Weights of a small transformer language model.
Size: 15 layers, MLP 576 GeGLU, vocabulary 4096.
Architecture: RMSNorm before each block, rotary positions, no biases in attention or MLP.
Training: a variant of Muon for these matrices, 6560 steps.
MLP neurons of a small language model. Each row is named by its layer, matrix (gate and up: input weights) and neuron, and shows model dimensions 48-143. Each number is 200 + 40 x the weight over its row's rms, rounded and kept within 0 to 999. A neuron's up and down rows have the sign that makes its largest values positive.
After each neuron's rows, "fires after" lists the tokens most often just before its 100 highest values on Wikipedia text that the model never trained on. A number after a token or word is its count.

L6.gate136,312,204,130,199,186,189,217,206,190,186,245,222,259,230,256,278,248,234,214,177,168,161,147,185,201,165,239,279,174,216,231,249,181,255,185,233,160,201,226,208,151,190,194,190,206,245,172,228,204,212,197,263,180,206,194,160,223,247,223,252,288,130,228,234,216,166,182,143,225,149,174,195,161,180,236,201,182,203,174,255,197,187,315,210,172,236,178,186,224,203,194,133,185,146,222,156
L6.up136,188,103,159,170,234,240,87,252,215,262,234,202,186,167,203,264,151,163,157,191,214,214,243,222,270,127,205,218,190,221,205,234,161,226,182,282,159,164,264,218,157,163,199,215,261,239,189,177,177,242,257,315,152,248,243,208,179,222,208,246,245,152,284,250,281,244,179,213,170,185,130,233,213,201,193,178,212,176,220,209,232,126,241,180,121,234,152,192,189,187,183,199,174,172,203,184
fires after: "B" 34, "b" 16, "R" 6, "G" 6, "Pr" 6

L3.gate256,204,250,254,239,209,134,115,173,215,211,227,176,162,184,182,172,269,228,233,228,178,215,197,207,278,215,239,237,143,162,181,209,214,221,224,184,188,259,152,175,201,207,191,178,243,180,129,256,228,121,184,130,200,231,220,151,230,173,164,163,113,183,157,189,202,235,196,211,250,242,156,158,139,208,189,179,220,128,190,196,192,225,162,241,210,147,185,182,183,291,303,212,166,139,158,200
L3.up256,184,314,187,183,197,181,180,179,196,255,184,144,226,187,176,187,172,292,158,242,160,207,261,205,191,184,230,230,219,125,238,213,160,192,204,223,210,204,130,221,246,245,171,158,248,163,240,193,229,185,265,131,277,192,197,234,167,198,189,190,238,221,148,215,230,242,118,220,190,209,234,168,211,231,177,138,206,117,229,221,148,247,185,223,186,178,257,173,227,211,213,151,168,217,192,200
fires after: "d" 20, "D" 15, "n" 12, "l" 9, "L" 8, "edic" 5

L6.gate244,158,200,234,244,153,178,183,180,138,154,214,157,205,147,246,140,186,252,228,161,147,204,229,158,243,146,188,289,231,221,230,273,170,206,270,208,247,180,199,200,198,179,118,163,201,143,175,185,177,208,274,223,177,202,292,211,245,213,188,160,206,208,162,144,151,263,124,245,203,228,175,196,147,224,270,205,151,269,114,221,245,247,174,239,230,166,189,200,148,206,176,230,261,238,178,224
L6.up244,230,180,230,243,167,190,204,196,222,144,177,234,168,134,217,182,264,231,224,176,219,247,184,196,223,185,265,323,219,151,245,233,228,212,269,197,260,141,145,206,155,260,112,132,157,141,131,161,174,232,245,185,173,205,199,213,135,193,163,241,142,176,170,216,129,264,196,202,165,206,236,256,86,195,167,217,172,250,135,197,214,223,135,239,271,192,142,163,191,160,168,186,248,208,175,227
fires after: "B" 29, "b" 8, "Qu" 7, "M" 5, "Sc" 4

L4.gate373,237,189,231,234,170,218,179,125,173,166,162,251,178,157,145,171,138,178,231,248,190,322,186,242,192,158,162,177,139,165,195,152,167,154,160,165,161,203,188,181,221,197,183,240,208,191,163,202,251,204,230,180,198,221,170,232,185,122,211,156,234,256,222,204,218,225,209,215,132,225,175,212,235,237,206,182,131,207,166,237,204,161,206,210,133,156,245,200,201,157,257,140,202,183,138,156
L4.up373,240,156,177,190,176,193,178,201,139,166,192,163,197,125,213,227,225,258,207,174,215,218,160,223,86,213,165,217,178,214,177,203,233,229,233,228,178,174,259,291,138,182,220,232,168,230,185,261,205,133,183,244,236,141,207,212,198,199,155,216,131,190,264,156,238,204,209,141,178,182,111,146,219,239,195,258,170,229,215,233,258,110,204,242,245,154,276,218,236,183,192,215,259,179,176,194
fires after: "G" 13, "I" 12, "N" 10, "M" 8, "Z" 7

L3.gate80,245,206,199,227,232,209,185,249,242,181,208,187,136,211,261,225,203,219,237,183,209,241,176,177,195,224,199,311,243,226,270,193,106,189,151,281,199,139,177,214,241,229,267,253,202,214,195,181,231,184,241,168,264,205,202,174,206,200,172,193,195,159,253,237,186,188,229,112,204,207,182,203,192,166,256,151,219,194,274,218,218,215,144,221,193,217,192,209,149,192,147,210,190,210,256,276
L3.up80,179,255,223,232,171,154,211,288,179,234,291,155,206,120,238,238,161,147,225,233,239,240,223,132,180,182,250,264,162,177,177,166,144,182,144,271,284,230,258,279,231,250,202,132,169,183,183,240,194,217,215,199,131,220,249,166,155,237,142,211,209,248,193,272,231,227,295,150,222,249,99,196,239,152,153,208,187,227,202,262,185,212,220,219,187,197,268,177,225,229,232,210,223,174,278,164
fires after: "B" 46, "F" 18, "U" 7, "Fr" 5, "pp" 4, "Me" 4

L8.gate454,139,175,210,171,145,197,215,251,183,182,198,263,128,263,184,129,146,189,221,239,204,177,226,233,242,250,171,265,193,220,274,177,232,186,203,242,158,165,143,223,248,182,294,176,254,177,133,226,250,233,310,225,239,199,275,217,184,194,197,221,261,170,236,165,173,231,257,213,204,222,219,193,272,161,244,188,183,151,164,211,181,178,195,200,171,174,286,149,212,249,184,144,199,159,213,261
L8.up454,252,134,283,189,215,251,216,206,185,185,133,147,237,200,207,157,195,140,221,150,171,252,80,243,127,184,186,178,237,199,203,263,176,246,224,201,189,199,186,182,192,212,223,165,219,231,208,151,245,164,249,134,188,248,238,183,254,199,143,201,191,195,183,189,204,262,229,229,236,231,232,240,297,263,165,233,194,223,204,260,153,183,215,210,145,185,212,183,134,183,231,158,262,180,173,192
fires after: "Al" 20, "O" 13, "al" 11, "E" 9, "I" 8, "B" 8

L3.gate176,152,307,240,237,141,192,171,176,232,171,184,170,201,158,192,199,169,235,195,172,224,197,237,186,206,138,261,183,174,200,247,180,223,235,160,187,221,293,216,136,195,253,199,264,135,176,235,195,207,255,153,187,213,100,183,214,191,160,223,143,203,162,200,297,147,216,161,239,188,219,211,167,211,201,205,207,172,214,225,252,246,146,155,217,208,241,189,193,279,185,211,141,191,204,214,214
L3.up176,226,211,182,198,241,204,205,240,214,207,143,147,136,212,245,186,104,158,213,149,199,209,176,177,216,193,194,173,244,194,143,272,159,153,201,220,175,222,180,214,133,151,123,171,204,195,196,248,244,255,184,139,211,249,223,214,182,132,186,226,191,200,187,178,189,188,146,177,182,278,278,145,125,248,137,200,151,149,171,227,157,148,231,206,95,171,199,152,276,215,164,127,276,206,212,208
fires after: "d" 28, "D" 25, "| " 6, "bir" 5, "m" 4

L3.gate415,235,161,132,169,168,218,216,157,234,220,235,190,267,226,175,160,210,177,148,195,172,228,207,240,171,123,216,221,156,228,172,176,170,213,162,200,230,127,288,270,238,134,223,191,198,226,243,191,245,186,255,175,161,224,260,152,200,256,254,224,220,237,267,221,241,193,191,189,172,207,128,230,213,188,169,267,227,165,199,225,265,212,190,161,163,130,259,181,172,205,184,222,198,183,237,150
L3.up415,257,213,255,269,178,162,183,216,176,186,176,221,243,216,200,109,243,204,208,244,188,190,174,167,204,170,157,220,263,162,222,156,238,198,159,174,207,212,213,201,311,110,192,159,223,190,190,264,214,169,207,205,284,138,195,219,160,260,240,169,196,235,213,164,220,145,187,234,157,130,214,164,231,278,182,253,195,107,176,195,176,287,197,225,179,189,208,224,215,191,193,216,189,227,171,148
fires after: "L" 14, "l" 10, "r" 9, "N" 8, "Gl" 6, "Tr" 6

L8.gate74,250,206,188,150,196,183,195,135,244,229,243,128,216,215,251,231,177,168,183,244,237,156,182,81,194,217,188,239,249,188,205,210,170,177,206,212,150,264,169,244,103,204,184,266,212,230,227,206,163,139,199,196,143,228,221,129,203,181,202,246,211,201,191,114,177,142,260,248,137,141,177,192,176,112,236,145,108,167,203,159,186,236,228,213,208,215,178,211,203,189,198,194,241,240,142,136
L8.up74,163,204,154,161,181,186,232,206,186,251,227,130,174,212,178,174,275,213,207,258,227,167,192,221,197,131,181,149,248,233,192,199,149,182,93,284,253,178,208,196,156,211,267,254,249,148,223,186,149,156,142,173,261,184,131,171,162,203,175,184,143,209,235,224,210,171,199,125,214,286,223,192,197,165,148,76,148,227,316,264,211,233,198,198,218,191,196,209,232,218,138,140,147,204,127,107
fires after: "," 62, "." 13

L3.gate269,191,154,243,223,69,172,169,253,140,198,224,190,160,201,220,160,206,180,261,195,157,212,205,201,225,232,148,234,203,150,138,158,210,155,189,191,202,168,248,138,141,261,217,233,198,172,158,221,196,205,162,153,183,220,174,210,167,171,178,121,152,252,235,238,207,217,208,113,217,273,175,157,287,225,205,135,139,262,247,232,179,168,196,198,187,134,161,205,229,188,185,245,205,152,236,222
L3.up269,191,201,203,176,255,247,182,130,189,238,199,195,146,172,175,207,235,168,215,186,179,198,248,195,190,208,216,170,230,213,203,224,204,189,223,259,244,181,288,214,135,176,199,220,247,203,143,213,196,289,220,181,192,223,119,124,186,160,137,205,223,187,225,246,292,230,129,230,222,173,160,187,200,143,202,88,165,221,259,179,167,226,181,233,222,160,271,251,145,206,153,182,236,224,286,219
fires after: ", " 13, "(" 11, "In " 8, "- " 7, "in " 7, "G" 7

L6.gate345,175,196,194,279,238,190,231,170,136,218,151,152,171,180,248,225,209,272,288,180,221,166,201,222,161,171,245,196,191,230,188,169,177,264,163,211,202,215,178,288,197,202,148,181,193,269,128,223,251,156,263,177,201,251,175,165,184,227,186,180,143,220,271,149,136,237,284,191,197,195,138,166,266,179,108,207,187,236,197,199,179,213,233,174,216,144,183,186,202,254,245,270,129,142,170,213
L6.up345,168,121,225,195,194,179,205,116,232,209,171,221,258,242,246,148,205,256,158,190,242,141,217,212,219,132,201,164,164,242,197,245,234,251,253,235,233,200,217,195,151,212,172,196,214,233,116,227,213,185,222,177,179,292,231,204,208,142,195,188,190,228,245,222,185,185,206,174,247,267,126,165,207,218,194,265,168,224,227,216,208,194,230,201,133,188,204,225,220,189,237,195,116,124,160,238
fires after: "\n" 19, " " 16, "\n\n" 9, "Candidate " 7, "- " 6, "Ver" 6

L6.gate553,274,235,183,183,239,192,114,258,204,199,218,253,236,238,195,168,183,249,184,224,188,190,204,211,182,206,130,221,247,173,194,235,193,180,197,205,174,218,144,173,137,173,192,249,231,223,206,181,266,171,195,265,227,197,199,226,208,201,181,213,219,212,155,154,230,201,200,213,219,128,243,210,169,210,259,212,211,206,176,195,267,118,155,225,202,230,235,182,146,246,80,270,202,184,196,197
L6.up553,276,98,188,193,283,229,267,217,244,179,162,256,172,178,232,151,216,142,152,159,166,180,217,222,203,191,169,75,202,159,187,196,248,147,204,217,248,181,166,193,186,214,171,221,215,215,253,106,210,176,177,188,218,207,184,120,160,149,214,141,118,137,250,248,222,223,313,182,195,194,217,136,230,210,202,265,161,173,221,151,190,184,236,270,121,206,204,153,226,209,152,266,190,224,211,193
fires after: "\n" 83, ")" 6

L2.gate166,150,170,228,244,245,176,197,142,157,193,215,118,217,236,253,155,181,206,237,216,216,144,228,230,186,172,262,285,248,205,132,93,271,170,219,188,224,228,195,199,160,247,175,224,182,260,229,231,223,220,245,189,249,291,135,194,181,158,172,190,141,176,175,259,195,261,202,152,133,151,128,252,220,243,154,178,239,200,210,160,154,187,174,206,223,162,259,210,205,245,224,230,144,148,219,238
L2.up166,213,174,217,249,237,194,192,243,180,225,194,162,195,215,247,161,141,194,196,146,190,231,282,222,221,152,250,236,231,237,170,183,192,172,222,172,270,222,165,233,147,247,234,249,217,234,221,233,237,165,207,185,231,277,217,272,116,173,247,195,177,181,188,226,202,266,176,163,226,189,213,269,234,291,197,111,237,193,238,220,250,158,177,193,232,166,229,231,172,225,188,250,106,193,184,235
fires after: " " 15, "Votes " 8, "Candidate " 7, "Party " 7, "Team " 7, "% " 6

L2.gate454,245,189,220,140,212,218,181,233,262,173,228,132,164,272,245,224,157,235,173,205,218,214,132,149,183,222,157,163,182,157,192,226,253,170,194,215,179,259,230,251,201,142,170,186,197,215,173,216,241,237,208,178,236,189,200,205,200,224,136,247,179,177,212,178,236,285,194,192,250,246,220,234,253,282,209,217,72,248,193,184,214,131,268,123,215,175,237,164,174,198,241,167,115,191,293,169
L2.up454,251,235,198,199,242,180,140,228,178,231,193,159,183,172,169,203,186,187,248,162,180,174,232,173,232,249,244,219,246,157,229,133,178,170,189,264,168,187,199,165,233,182,258,211,137,181,197,187,223,219,164,239,193,212,177,178,238,216,156,226,133,212,178,175,328,221,129,307,215,225,198,129,287,250,163,179,135,212,224,175,248,185,255,206,221,219,159,208,129,230,170,184,195,189,195,87
fires after: ", " 75, "that " 15

L3.gate434,245,173,223,190,246,181,174,189,217,257,209,189,172,102,250,190,142,226,197,266,272,170,191,110,203,220,233,304,185,209,204,149,242,198,178,266,141,217,150,127,138,177,230,177,239,226,195,131,315,164,207,184,234,259,217,203,164,181,236,220,158,144,183,181,163,175,246,177,188,210,136,133,246,147,208,264,210,241,262,164,228,155,259,305,181,213,187,167,207,207,251,193,187,226,216,224
L3.up434,185,229,233,212,235,230,232,243,169,193,181,217,194,207,201,219,210,235,154,218,169,234,208,90,147,213,194,253,220,173,255,221,192,209,228,143,247,157,169,139,171,138,193,132,227,220,168,189,228,181,137,158,232,185,281,205,174,235,181,213,286,246,185,147,169,147,191,134,197,190,140,166,193,245,213,281,217,147,243,170,179,249,218,185,167,202,210,157,247,229,259,168,248,190,143,165
fires after: "B" 29, "b" 11, "Em" 6, "F" 6, "t" 6

L12.gate21,252,213,190,206,181,268,196,135,161,243,199,251,189,196,148,211,268,262,232,164,224,177,213,139,241,158,183,190,161,191,191,225,223,255,144,212,190,211,143,216,215,212,206,243,160,193,163,164,217,196,151,161,206,138,234,219,178,229,243,228,145,185,167,227,224,215,282,262,159,133,213,246,187,298,212,186,144,282,208,195,154,256,212,204,124,168,233,271,162,230,191,238,161,222,180,159
L12.up21,168,173,195,184,239,275,191,246,241,153,218,190,125,229,184,222,168,110,225,197,220,178,238,233,169,208,154,191,170,191,239,248,215,176,174,245,221,251,208,235,227,215,217,203,199,220,186,157,134,132,154,234,134,146,232,273,173,201,217,156,170,167,206,205,227,305,266,246,219,191,207,148,234,268,243,206,233,195,270,187,259,106,198,190,190,240,228,275,166,200,218,166,192,193,166,219
fires after: "–" 29, "| " 12, "; " 11, ")" 8, "- " 7, ", " 5

L8.gate325,168,235,204,152,248,194,190,199,181,181,201,207,163,212,171,225,147,219,192,138,184,202,203,148,128,209,233,233,90,251,192,244,148,198,142,233,202,250,147,113,177,270,208,178,148,168,245,180,269,170,151,217,181,183,154,119,172,288,169,263,176,182,220,160,292,188,187,194,214,207,212,99,169,232,227,176,225,181,147,202,232,170,166,191,216,170,167,165,211,199,179,301,175,188,246,156
L8.up325,269,142,195,290,184,109,97,251,107,221,219,117,246,163,257,206,258,179,260,178,208,241,172,150,160,253,264,212,96,214,172,185,166,206,241,196,281,234,247,168,229,231,196,224,184,204,226,197,195,281,204,127,211,208,217,188,158,221,204,183,211,211,190,230,207,211,250,179,259,229,287,132,178,201,255,167,146,217,288,188,175,240,272,207,265,238,249,250,185,184,227,248,201,207,187,221
fires after: ", " 25, "S" 10, "K" 9, "s" 6

L6.gate384,230,205,176,244,143,233,119,232,178,193,232,220,160,150,140,166,167,165,162,257,230,218,84,266,165,197,195,167,187,268,227,170,227,186,199,225,153,224,177,198,263,140,183,191,136,213,196,212,235,283,245,226,209,239,200,175,259,145,261,219,247,173,197,166,203,208,274,166,169,232,200,248,231,219,242,147,136,244,150,162,194,237,134,232,169,218,159,202,208,207,240,144,155,132,197,271
L6.up384,206,246,224,256,213,171,145,222,249,249,180,217,136,173,250,111,237,171,228,254,227,217,177,229,137,250,137,217,200,225,211,230,187,167,260,107,219,222,234,129,175,187,203,215,244,236,194,175,243,173,150,164,185,279,181,151,200,139,214,217,142,200,258,180,220,180,211,194,237,144,142,276,183,109,200,185,147,206,119,267,238,240,175,197,258,182,161,271,203,217,190,196,177,164,177,243
fires after: "Z" 19, "G" 18, "I" 9, "Br" 7, "D" 6, "A" 5

L3.gate401,262,162,239,210,196,196,182,154,223,180,195,167,267,206,276,177,180,287,268,198,168,168,164,174,242,203,266,212,212,157,195,191,259,201,229,283,151,201,156,193,224,205,258,255,269,173,203,184,212,193,139,197,203,181,218,206,100,237,184,264,232,249,155,229,240,218,227,190,172,214,139,191,177,154,210,181,171,213,183,159,214,217,175,104,201,192,242,114,241,256,238,115,250,153,271,240
L3.up401,252,217,220,196,277,175,214,209,185,129,304,157,190,214,282,227,249,211,177,164,204,257,165,218,237,166,221,170,234,151,220,195,239,262,179,302,138,233,164,259,128,272,243,173,130,257,206,153,250,200,246,171,281,302,167,257,215,210,165,229,234,168,270,222,166,205,243,187,151,160,166,263,218,188,205,293,179,149,185,195,199,189,157,148,218,211,201,216,185,255,237,111,175,212,257,209
fires after: "B" 45, "Be" 14, "D" 11, "b" 6, "Me" 5, "E" 4

L3.gate429,196,196,198,153,186,263,192,146,202,142,219,207,137,219,166,186,162,110,171,167,175,218,258,195,215,224,249,207,155,236,253,227,247,178,172,221,263,205,222,169,230,149,108,189,175,215,252,190,187,258,235,233,130,131,236,243,186,171,231,136,215,237,204,271,253,212,195,226,251,156,176,246,239,228,186,165,134,194,185,254,180,154,263,189,196,133,202,233,157,146,194,211,214,188,258,177
L3.up429,154,198,251,174,278,227,160,172,165,213,215,181,211,227,147,212,204,198,219,132,189,170,214,202,136,162,181,234,222,186,179,209,228,199,180,219,157,183,183,166,258,233,172,136,192,301,202,208,200,191,165,218,151,203,228,233,226,169,179,242,212,219,188,216,146,170,130,238,169,189,132,208,159,261,226,147,171,236,204,270,223,137,206,305,125,211,218,210,232,262,190,174,196,237,171,206
fires after: "| " 93

L3.gate118,160,207,242,222,245,183,177,183,146,164,161,161,221,162,203,127,172,212,254,184,209,168,158,145,144,180,274,209,235,224,210,238,245,185,209,226,209,151,152,186,84,156,111,233,242,240,192,232,256,196,146,233,228,164,235,200,227,196,181,213,249,195,230,246,169,273,217,245,210,197,261,149,257,209,254,175,211,171,145,228,208,197,272,184,263,114,132,205,230,274,219,148,213,190,236,221
L3.up118,198,209,245,294,198,232,189,193,139,190,205,241,213,217,195,218,199,211,233,132,210,188,192,214,129,229,244,240,170,197,137,247,226,214,161,233,217,191,189,206,185,192,196,156,206,210,241,242,202,220,177,198,244,169,255,212,231,159,252,205,202,227,230,256,184,213,240,245,168,247,266,202,177,261,189,224,171,283,200,295,203,136,206,225,231,206,232,216,214,216,204,221,190,193,217,211
fires after: "M" 14, "K" 9, "S" 9, "L" 9, "B" 7, "T" 6

L6.gate22,122,156,232,196,244,161,291,223,236,216,195,165,169,183,183,182,197,191,145,252,197,201,162,236,225,190,106,221,166,237,206,267,172,155,220,206,215,191,198,219,199,160,172,210,218,227,165,186,251,271,180,190,185,240,224,194,163,256,192,236,206,157,265,240,181,237,272,144,208,228,226,162,183,211,227,181,143,82,140,215,239,148,249,237,280,172,222,229,188,227,224,168,156,211,195,163
L6.up22,169,258,182,132,197,152,173,255,271,184,153,230,223,191,105,107,163,151,183,204,202,158,160,192,214,138,208,261,206,245,202,185,154,173,62,170,146,249,183,228,222,190,155,196,194,242,199,248,172,187,152,120,210,231,199,288,230,211,180,184,209,149,196,235,185,215,220,223,156,182,246,180,233,266,179,160,183,159,179,210,172,143,204,206,200,199,148,275,128,207,150,180,185,169,145,179
fires after: "R" 17, "Tr" 14, "T" 7, "r" 6, "H" 6

L4.gate132,117,210,189,227,115,210,121,270,216,161,214,185,246,251,226,169,194,176,214,265,232,204,203,249,211,250,191,244,116,223,167,251,187,236,117,257,233,180,203,168,139,236,160,167,183,247,170,239,185,170,144,167,231,184,207,110,207,188,161,180,129,182,233,299,224,190,254,169,241,228,182,206,194,256,200,197,141,158,186,207,187,258,208,134,235,241,215,173,171,231,235,243,210,169,240,191
L4.up132,243,233,139,141,134,169,154,218,301,214,216,246,207,133,150,204,173,194,190,180,147,192,132,263,199,156,176,180,225,175,167,190,224,179,220,273,162,192,149,246,170,269,201,200,229,267,188,249,217,196,171,197,252,194,158,201,172,166,256,174,188,208,233,102,154,190,253,190,179,190,301,237,200,221,218,137,181,159,206,178,148,194,196,180,222,208,169,192,302,230,198,242,182,218,160,209
fires after: "L" 31, "P" 8, "Pl" 7, "l" 5, "Pe" 5, "ce" 5

L11.gate294,219,266,309,168,264,239,227,133,142,231,97,181,44,123,170,201,245,151,156,223,248,167,129,277,239,186,248,146,205,186,133,235,217,244,194,241,218,192,140,213,166,224,209,137,153,213,293,214,202,145,211,189,154,247,154,131,191,177,156,206,136,248,178,115,206,214,222,199,207,232,185,222,270,187,148,198,222,212,283,154,187,182,177,247,205,160,221,183,180,210,226,202,165,247,155,196
L11.up294,229,224,176,222,218,174,173,248,266,246,220,249,185,220,190,156,170,222,185,266,190,195,223,148,147,198,191,243,217,208,171,137,207,213,245,156,119,237,199,180,178,195,216,234,293,171,199,251,136,189,219,212,189,165,237,138,248,210,254,166,233,222,154,163,214,157,196,172,158,238,239,179,168,152,155,155,181,206,183,239,209,144,204,267,208,242,171,215,223,184,205,207,215,186,249,272
fires after: "–" 23, "(" 17, ", " 14, "born " 13, "| " 6, "– " 4

L3.gate386,208,243,206,156,198,186,266,246,229,166,229,248,148,216,160,176,144,177,200,278,224,158,257,291,199,145,168,181,176,244,237,207,208,248,174,170,213,170,190,184,221,218,212,120,188,281,209,262,238,204,188,163,208,234,216,284,198,260,162,210,235,245,226,182,253,217,201,161,162,181,167,198,116,174,172,128,255,148,120,224,283,96,160,210,186,187,190,169,172,239,193,149,154,255,202,174
L3.up386,197,263,221,108,181,163,244,239,200,146,203,205,224,261,220,136,229,206,165,280,174,139,163,212,146,167,197,136,185,192,239,194,190,244,163,183,173,197,198,170,211,190,274,231,231,177,195,253,174,192,179,234,208,227,247,307,169,206,216,177,237,194,191,182,208,152,209,189,272,171,212,195,161,143,134,217,169,174,143,272,203,182,214,204,132,179,161,117,195,211,161,210,123,159,146,202
fires after: "| " 35, "L" 9, "l" 5, "D" 4

L3.gate428,258,215,227,285,224,208,185,223,192,134,140,129,165,238,175,195,79,152,172,214,155,181,228,227,191,121,231,216,192,263,173,228,206,190,169,278,280,199,182,197,208,176,218,213,212,171,202,193,183,193,239,193,231,203,215,162,189,180,170,247,268,220,254,222,189,205,281,237,151,205,164,160,198,117,216,200,164,188,140,216,191,254,243,202,234,128,232,179,228,228,248,97,199,112,237,238
L3.up428,151,259,163,151,192,183,279,182,175,224,152,156,236,199,286,191,253,191,179,196,173,111,224,231,197,225,183,174,174,211,178,268,228,217,181,256,191,274,139,191,195,260,244,147,220,255,145,252,260,203,215,226,199,259,212,201,165,250,174,127,153,225,277,173,180,251,158,253,229,124,155,214,272,141,162,203,179,228,148,146,234,135,211,185,274,181,198,203,177,173,236,131,107,214,170,226
fires after: "U" 16, "G" 12, "M" 9, "J" 8, "E" 6, "L" 6

L3.gate366,234,164,216,235,252,172,196,213,234,206,203,123,211,211,213,187,184,239,159,159,203,191,280,268,120,245,197,249,183,246,246,256,190,176,185,229,225,248,217,146,177,227,205,250,179,230,220,149,274,182,196,195,236,241,241,191,222,140,251,185,239,170,192,177,186,222,179,275,175,195,197,171,179,247,246,169,202,236,213,181,165,214,280,163,172,221,219,148,250,172,213,160,242,252,265,218
L3.up366,260,169,270,196,84,155,237,238,155,206,237,140,142,237,138,205,205,232,205,166,280,243,195,171,196,253,212,224,177,128,139,243,223,179,185,317,185,196,190,178,174,157,222,252,229,255,245,223,156,182,225,156,149,183,203,206,150,173,205,188,223,155,148,239,227,167,186,180,191,258,249,157,250,245,183,207,173,218,210,194,175,247,170,252,210,255,171,243,170,245,194,160,251,215,192,235
fires after: "| " 27, "," 17, ", " 5, ": " 5, "." 5

L4.gate491,178,168,213,226,172,246,156,194,153,195,248,164,242,214,213,178,195,159,219,248,300,247,219,162,225,127,241,187,239,140,199,258,247,157,267,134,241,154,170,212,176,218,134,207,228,194,215,176,200,160,189,257,226,212,147,196,175,231,198,277,252,165,170,228,159,228,224,241,181,247,182,176,192,204,201,219,142,211,215,183,230,276,271,130,133,203,221,172,182,212,210,184,291,150,265,246
L4.up491,192,211,185,178,129,217,265,258,171,148,265,217,240,178,250,268,244,187,180,200,192,186,129,233,256,239,151,216,158,259,232,214,225,232,239,200,246,236,222,192,252,240,199,179,192,114,166,167,168,216,229,235,231,263,211,191,221,196,196,165,224,155,222,259,209,164,232,218,169,247,181,262,167,243,217,238,192,80,202,203,195,182,186,224,155,238,189,142,158,166,202,211,221,167,212,253
fires after: "B" 19, "F" 13, "th" 10, "d" 10, "D" 7, "f" 6

L3.gate21,180,198,206,224,191,110,194,231,171,185,247,230,215,218,212,212,148,219,170,116,158,236,197,178,177,205,173,178,224,164,254,193,136,240,142,265,210,230,296,242,156,265,189,234,142,263,240,158,241,239,167,137,142,167,241,224,246,250,141,242,181,225,237,234,270,246,165,151,176,181,161,196,220,204,196,253,114,196,246,277,221,210,263,197,229,210,174,170,198,262,172,170,262,196,251,209
L3.up21,239,194,170,167,183,208,202,158,210,241,192,205,233,207,158,174,179,213,164,194,140,165,212,192,216,168,182,219,186,164,92,208,195,126,178,176,192,219,124,212,182,183,219,284,139,223,159,170,153,250,183,164,212,200,127,262,262,190,239,146,179,262,214,162,240,212,179,231,205,221,214,204,233,305,247,254,251,181,182,146,185,127,209,219,155,245,130,202,233,266,154,126,201,179,214,209
fires after: "d" 23, "f" 15, "v" 8, "B" 6, "D" 6, "b" 5

L11.gate320,179,238,167,261,188,194,193,166,202,231,223,287,167,106,163,228,179,201,205,236,158,239,136,273,214,201,231,285,185,229,221,218,214,187,210,225,249,191,202,201,237,179,125,191,193,172,223,123,198,211,182,183,190,197,163,177,174,138,198,247,181,255,193,276,171,203,184,205,244,131,171,171,119,153,222,180,175,169,229,171,189,72,106,239,159,198,247,270,183,156,190,166,184,240,247,182
L11.up320,248,258,173,167,239,221,241,144,270,219,307,190,210,258,149,223,173,168,170,195,200,213,305,239,236,130,226,172,199,199,238,150,240,162,123,224,220,141,126,209,257,262,160,184,171,170,219,136,199,172,227,275,210,253,189,231,229,178,229,194,179,169,260,209,233,176,265,157,278,195,174,193,172,217,212,164,147,185,178,185,230,156,211,159,199,131,157,197,200,220,182,156,227,209,217,153
fires after: "| " 32, "- " 11, "R" 8, "P" 8, "B" 6, "°" 5

L12.gate248,220,167,252,160,217,237,173,183,208,235,258,199,226,164,177,160,171,213,245,168,206,138,147,259,207,121,206,198,169,143,235,189,192,193,134,253,158,180,246,269,185,160,188,221,213,195,258,218,176,187,189,173,180,237,161,215,230,267,177,208,147,223,165,186,207,257,237,138,204,213,211,182,303,148,217,312,183,203,166,162,217,164,201,200,242,136,223,204,192,207,179,236,189,184,213,210
L12.up248,229,226,210,232,231,203,280,141,200,201,221,263,275,135,189,180,211,186,200,250,268,183,157,188,140,159,241,196,248,100,178,131,140,155,148,133,196,216,236,224,122,158,182,152,207,166,169,228,203,219,200,250,199,211,235,185,194,181,185,117,231,164,198,141,196,229,217,106,222,228,240,146,233,159,235,205,205,189,187,204,266,158,281,161,170,109,271,211,245,225,186,203,207,200,211,160
fires after: "on " 31, "On " 18, "| " 12, "\n" 6, ": " 5

L12.gate547,201,252,221,214,195,236,199,197,223,206,169,181,169,124,166,224,245,198,85,249,243,222,279,284,189,258,221,203,209,180,182,207,193,218,207,192,143,191,137,187,139,217,272,181,196,288,214,228,251,236,153,124,193,190,232,217,160,182,206,217,181,186,187,171,226,217,226,203,183,150,187,218,264,196,204,122,188,178,246,206,182,202,143,172,167,194,203,194,191,146,257,180,206,198,271,191
L12.up547,203,171,193,186,266,190,213,233,189,182,219,120,219,217,181,239,247,224,153,152,99,167,219,218,163,208,215,244,193,180,141,209,132,293,210,211,195,198,183,245,201,238,263,199,225,230,206,266,240,159,212,126,241,207,207,97,200,197,212,247,188,187,216,122,203,206,191,213,168,230,242,253,261,204,184,281,228,234,223,157,194,175,277,231,100,243,254,224,211,178,219,184,208,192,240,260
fires after: ", " 34, "), " 10, "| " 10, "\n" 6, "Miss" 5, ": " 4